Part of a small language model's weights.
Training: a variant of Muon for these matrices, 380M tokens.
MLP neurons of a small language model. Each row is named by its layer, matrix (down: output weights) and neuron, and shows model dimensions 32-127. Each number is 128 + 32 x the weight over its row's rms, rounded and kept within 0 to 255. Numbers have three digits each.
A block is one neuron, or neurons of one layer that tend to fire together. After each block is what it responds to, as a language model described it from the Wikipedia text at the highest values.

L7.down25:108064062121129122174113188106111102143128127155133158152110085068106164070151158182142148163080096149154135176157114123137124075146124136106052101157100119140152158109151094097118180138108114143067148108131159127122093085068115112126152134146097132086094167165088142112125104100162151154
L7.down250:092119113104159137160128126143147156105093113165086147095152121100088126113141181143042100137145085127177178132182173128103185134131108134061112176160098156097139161083122125080113156138114148158114102139133121140106082133092001078080166134101177106200122136168066178157154106109120138114
L7.down624:161141092158142127141146132147130107086136161172132193110178181093069105116163141126095088100115116187216112147154217146122139135109128118092156134112162184123132127111154129102127145131127168129125107172083087152118161141076114113107104156153134137140123072101056085146141091085180072155
L7.down700:102144148091165136172154124142100114154137153132149155087148082112134105199064054140047111162099173161095104124122136135174154199115102124147096209146114189096093099121110131146116157121115078175121093158153119134169096161121132165108092148125133150173075107164078163119144143047155127050
Responds to: Year and date anticipation

L2.down194:110100084137139073126101143103117095088090161136102124044120118170116049126208118101131088184177099149102129063126161102112160170167119086167121116128141112083109116141128144128088185127121150140118125102150167171183104120155142128095160108100146069104123131161193141106090168125157188146
L2.down757:169091111100164089069163097110118115092105144078096122053115024132121156153193099095057115166148133124137091107125170077112140170222124112147118108174103101138159148117171122105119128121166099108098119147115126130121116101103092166133158147116075039087104157150142191133159127115172114139
Responds to: Sentence-ending periods

L10.down34:090121116149119096058151153105165138119154084110124123107115118134125122127142058121181171118078110174123179090136078104107171142116104146129128202093157152185167117073161151145117146163143155040088116130139180133115190155112177078183133112114136134122084121095121172145111086115067149123
L10.down111:139143151162199072108137113103155152159120160115123101090139112144089119128150150153000154117157123118153117072112117104147123095124128105066136060152136102123125128135098145154143141086173111139151171173079104133143085131083135186124191142089180164134119057104150142170162122085102133127
L10.down138:115181116106107199137145129121114132093141099099128101184123168134166132130023118146223085127147082144182113060121116129182112093148133127121109133175142162117130113140136140162144114126130143155137162123122090107099136153147107146120093112161152165163178122138155091163151084137102177086
L10.down186:135066103101163048182177128115088161103177132120135143145099122124128156155023122151113145124137120147133099104159094110150105100136138125129160065106142121104114143140176115083128111111157143144167133114058141144113085148094198158109168162129147103131084087185115106095099099095150147090
L10.down190:196149096145108146132093114154177136102084142141099134168104083132150159123131142146086115126102093098149170131115131069141159115114169105169143138122134131207131111094145110121122075091133152140148143129160110157124168084145174142169132113099105138107166077122088129127133187065088064153
L10.down691:154077079066117140139108064125076131148150179112185113162169068131076082171146133125118137148141091146159076122118045088074097115130148143133118170119110115161100095127197134067163116187169113150134121141150174112077168106143129103097120140116134061145126116095132174177115115116153096133
L10.down912:155062174163094053136147140127097138190145174143129171122157148130155127161099088155120094124166118104131140143131049188089154112110164136065091109069161102111169150098141144161106175142144141069130130123136096119110189104143130114124173025139107205131113172130088172159193138112106094114
L10.down917:147182149105120032189200073123119111168160155094083139082122089129088150139130143152021141107144089115115123112128112098073159159164138135116081138079154119127091083133104126093148118092173119160131162097091169084136134120160117173127162140069120078091140169132142183120165141148105136120
Responds to: Sentence-ending periods

L2.down327:144125136092133145130163170159197122134117096104121146073143160134088148143144113152116126124127142091125098155118143142103095087079189190175186130066100110149064166147110132099120130117187133146167103066159071114137158085091113159189117150132099147076140139164130055150139117088138176123
L2.down736:144092160118151101123120104121108129080098147118113066099125153185023166066058134084180167130136192084137161104122104139197097155167149161142081128176097157131172103156136119105123145117107114141146144145179130145097171070090118126104142108137150122103112218099130105112101166159210142103
Responds to: Structural word completions

L7.down234:106096114154131081079144126093104085123098136155139112120135121104136144142208147099184123152133088094140143151099098133131133132103115105127124105128133117159147128133157173144152096108113165114100152117107173133112110103126145121140089167077132167134190164128113140138110135109146086115
L7.down311:061095123075141097149163108111162119153156108110140151123111087178207095156165148118172120141118101145127163065148108110164128141152093119147129127167146196175137126167095095154132153113132151092116109116094171170160124115131131168137124119094138114152102171167185100083113137143084085083
L7.down495:108074154160149105134191203123116118110114136138168118139095132150113172142125144092144107187167123100124097123078158154094136129213101128133168109157129136059088111119120129153107134071126132167165101183126088094101122086127148112167108111179121199126142096084207133119142071116135074085
L7.down588:140084145083149123114137130072156111154117097091144168070120129109120094139198152159119120100066100171140114180115128149144100171144062140163099192107165110111105111166181128123144107153121175134151113166152131103067137147138155123117137125164128093150186164079155053131113121111158106170
Responds to: Copula after subject

L7.down57:075180152152159106103117104136219074142150114194153129083124158161096101101116138130093157131151150072091148127122127152109125123183126107120075111127141084092149087100115125135094153103216101165126109109134154164147159161125105137069135152120102132106099133115115096153191182174145092112
L7.down626:085088144087178128178128142106094130149119154203114128117136075109134066090120172149110113100157121146147139141101107122163177146065126153115099144188176208163103168101123166125154140118121172183127136120085134151131128078058138106124060126127102141170078167177134049117097093126188158114
L7.down630:183117143147105122140166117136133095145145142129175116129126180141133108138106115120124151133136099113090155062139133107119055135139156054027150182170112176153133104114122181153124122138131123149143179140156164075118138097116199106191107157171140134096126122141128091141130102157183147108
L7.down904:162081132137106150169127111148132064103109103162114160130149104159116107077110127210137142121118125111120120133078131104054165114143058180059148098081111072127131135123139090099157154130065149161096125140146098112158114142139122148104138157142061099076081127182112143184114097151100128162
Responds to: Mid-word fragment tokens

L10.down78:113139129171133129109145132093131157104131109134167130126154167119166090122254123118111104086075141133123132121111134143098153167158101094137110125104142122122164142173111072126074131145106098167174141116082115132124146144104084128119054123110090107136096124127141114118100133045156158153
L10.down429:064131147126139096155094091110116086092098121110108075172128083127120134203165089097099141116144196114118115185118066123112176113110150084146144112139145038177214151124123111109056076181121123123132174106082153086129110120159110109161136143182125160136140149136110120130126094142124097156
L10.down622:111120133121133175133141101171121074144113118080151117129155101153094190097144176159135159140090164133142137168102090189114110112090165086124120196104163184105041134144146116115114107111161152175146098116121142106108136107124121108158101101126109117115088161088110107169147156088128156104
L10.down631:106157161146175111151081102106072109093102134163151110103148137014094135112147135088150164069078121105109172132110083160092190161157131073148095138129213137114162113100118139087111074166121168131059180079083105106156129121100176189181094138127164211139156143117107138191097071136125079109
L10.down729:140131084145123114143125113092146064125092162071065117165169080128132176123213101170112209107131156156127087065159138105155072199103095163149131183150121111154095063088154145118099104167122144126139165121144128135132152090110137122117173117105109162062126151132105146120119093119147132138
L10.down734:090152119134206142129120089085136096140129131160138118130136121069154041136084130090104099107126094085082147133130132157113193201130058098160102128086119143116130137153171167115141077096169147160192130138079040103145102116094116109160084167151092118172101103177129124117114108142094156131
L10.down985:174166107084096100091163163125137174139134125119106099185129137100147096177132116112076158151097118144131117157102142163159124127115125116063087147110141126127104111119130084106158136133143131118150091122137074135063112145154075117127156182097151147107118133151133154148157103108080086120
L10.down1022:207096094108166087123105106125154118094111150137154105121105121126125094048234141138133136128055094177197167093096137085140141153081132078127140149105079158085159139155112132099122125150079131120161152127139145111140089087127139142163100136130075135077111124141141141087188049151130103121
Responds to: Plural noun endings

L10.down109:098147112099102144163168128128099093144095110105141147116075180124154082134048114140172076112145141107124110151096134147143142165142131164128057213124166132139113104171170109134122129121108106136112170135111085135150154090121161109082095090130102129145135086163117129160106104158072129140
L10.down113:116118151084117094184184126113120130107081174115116084121098149132129161116085101142135139164174111148131102150121097171099118135119144212095120083153134143122170185090148071077053098186139075141128100124115059134159124137107142118081152149112144125178103172121127093116112146141137147139
L10.down196:099106149073132088093118084150073097132141163134123108141104169130130132179097121171165153154126161155126131110150134172096149113117162085087152126144157134160110136156092048097133148202098081101084159172081129075092119099124106036073152126184123149149161128119121141155083118161086077119
L10.down289:096138103104106155117130136100132154131175145086096129087108066142160129135199120162131140155102141116157169118092175149161128107103090078103163165068149127080191046178113139139134120171167178077111117144132098134102154128152117135052090115131123110142121209133175173100103086094142116113
L10.down344:060103166086152140156129137217134159075180121130159112137064162087145135192146083146142064118126141112176168102111135097166208093107150077119113120060151129140111127143071134105092126152171099116147177162124075158046037125060134151085168154128114179125154170114117122140130134100143212156
L10.down545:144071097069132133130108135126157149165070155124151103166090090084143095150089143108140075097145106115101108136156144127136123138098125176121117150150127174165165115145118069059066097168127119141115065190146110110129159120097129094071126186142127110152118135127144138196120143036155145119
L10.down588:099138127150157144101140137160102133126127129101113168111168202151183171145069098118178089131109170110120099146192184101138120153098127138117150115127176136120087117162132143145060119123098125118157145112136108184162153112139105133139113149167078106136068158123116101079129140182093058139
L10.down874:092114157155077069107106162130176177141140144118085180113097137071123152107144169136132157146115099181062113134090149104054122178146126140123145117128137095131140080056150108165155182128149102153138093164124092109184155117105163111113125098151099105161078122216123158125111109099134134077
Responds to: Middle digits of years

L2.down17:094105151085152124132136144152175136150135136165135105069160162113136145107157108168092142086159151075120111150074118122140178117187170157155117092202172149154110160092216149101130148104122152104095118139157153201157097142066194134105096130167120121182107112084150117172148118135123151103
L2.down573:067137144107105153108154187128176162170131124115142145059175125167116128080203085104142142120154153095056110161140104139159198151133121123104177124148133167174079128122204114096125144131113114107142122121120081073092066133131131109173155056131188151092119064127193088154203094133142199104
Responds to: Latinate word-initial "ad-"

L10.down21:130158160136152107118098184140159120117127087110144087105130162090197120198143114117120094126164131110131135179132111123071131132106115133157108128131172168068147094123107145114092137165146136068135152115200161089151076107129119058144120144138121093180061091112112176193102102114168122142
L10.down404:169112132096146096092149121105173124108173144129141115080135129111155138108155106071037109085164074072119184113088082079119130146142144152103132130136119123126105057127178087140113136140145172164132173137112152108106166092155138124148166170098110154088083105109172056098103136130148139119
L10.down464:115119149155106111108198138111089135101153150139103147161099160106138117136127077176155140137155203077133169117104156147107125115123122138122185186114081181152120148131155089115127159127135086111144155114121155128099095190149101099163116174051144091139107137189116091143150131146130203135
L10.down624:122029150148048099127116147121111186155099158135143195099117136110097142132173112128116113119121113089220116112174135151128106120167111140170152179126121150128155120193152122092104094138121136109105108142147085148122104133059126144109135118104180164154144188122136138150105085149091136137
L10.down643:125116090117109088102186097142143160121088131118185081124083161184146124087161199116108111127152114123060151130111083076103132151124097123138126174141099104092163131124106156153154145170122135135137182083115147117134149110111078141127176111082190160063087140131133104159125152077162140202
L10.down683:074124121162135161144188118143106189136119145117082104113149130122155131074096179105114152120041127098165154133080169153032097144132121146136125080125117124086092165135071097097139127162124092098146151072124137145130101152183122096175181120197164118087142167082155157090114173153136187108
L10.down971:097142102182148071119090090127123043182147151122091186187101094142143113127166118074175126131120133144111137174087120132080103121112113116140142110122181188164113098145129150089101129124114203138107133141098185117131135163092147152159150114082131088060109142166084108156092132175085106161
L10.down974:113139086159130137142099150101148112158161139200110113116090167160128115156195157148141154135162077090128157112102107102115192155125103145188118126079085058133112050156133110127097120206136104116165148128191118114142112114104106102134105148104065184136155105141104147128121202175142119155
Responds to: Split-off word-initial d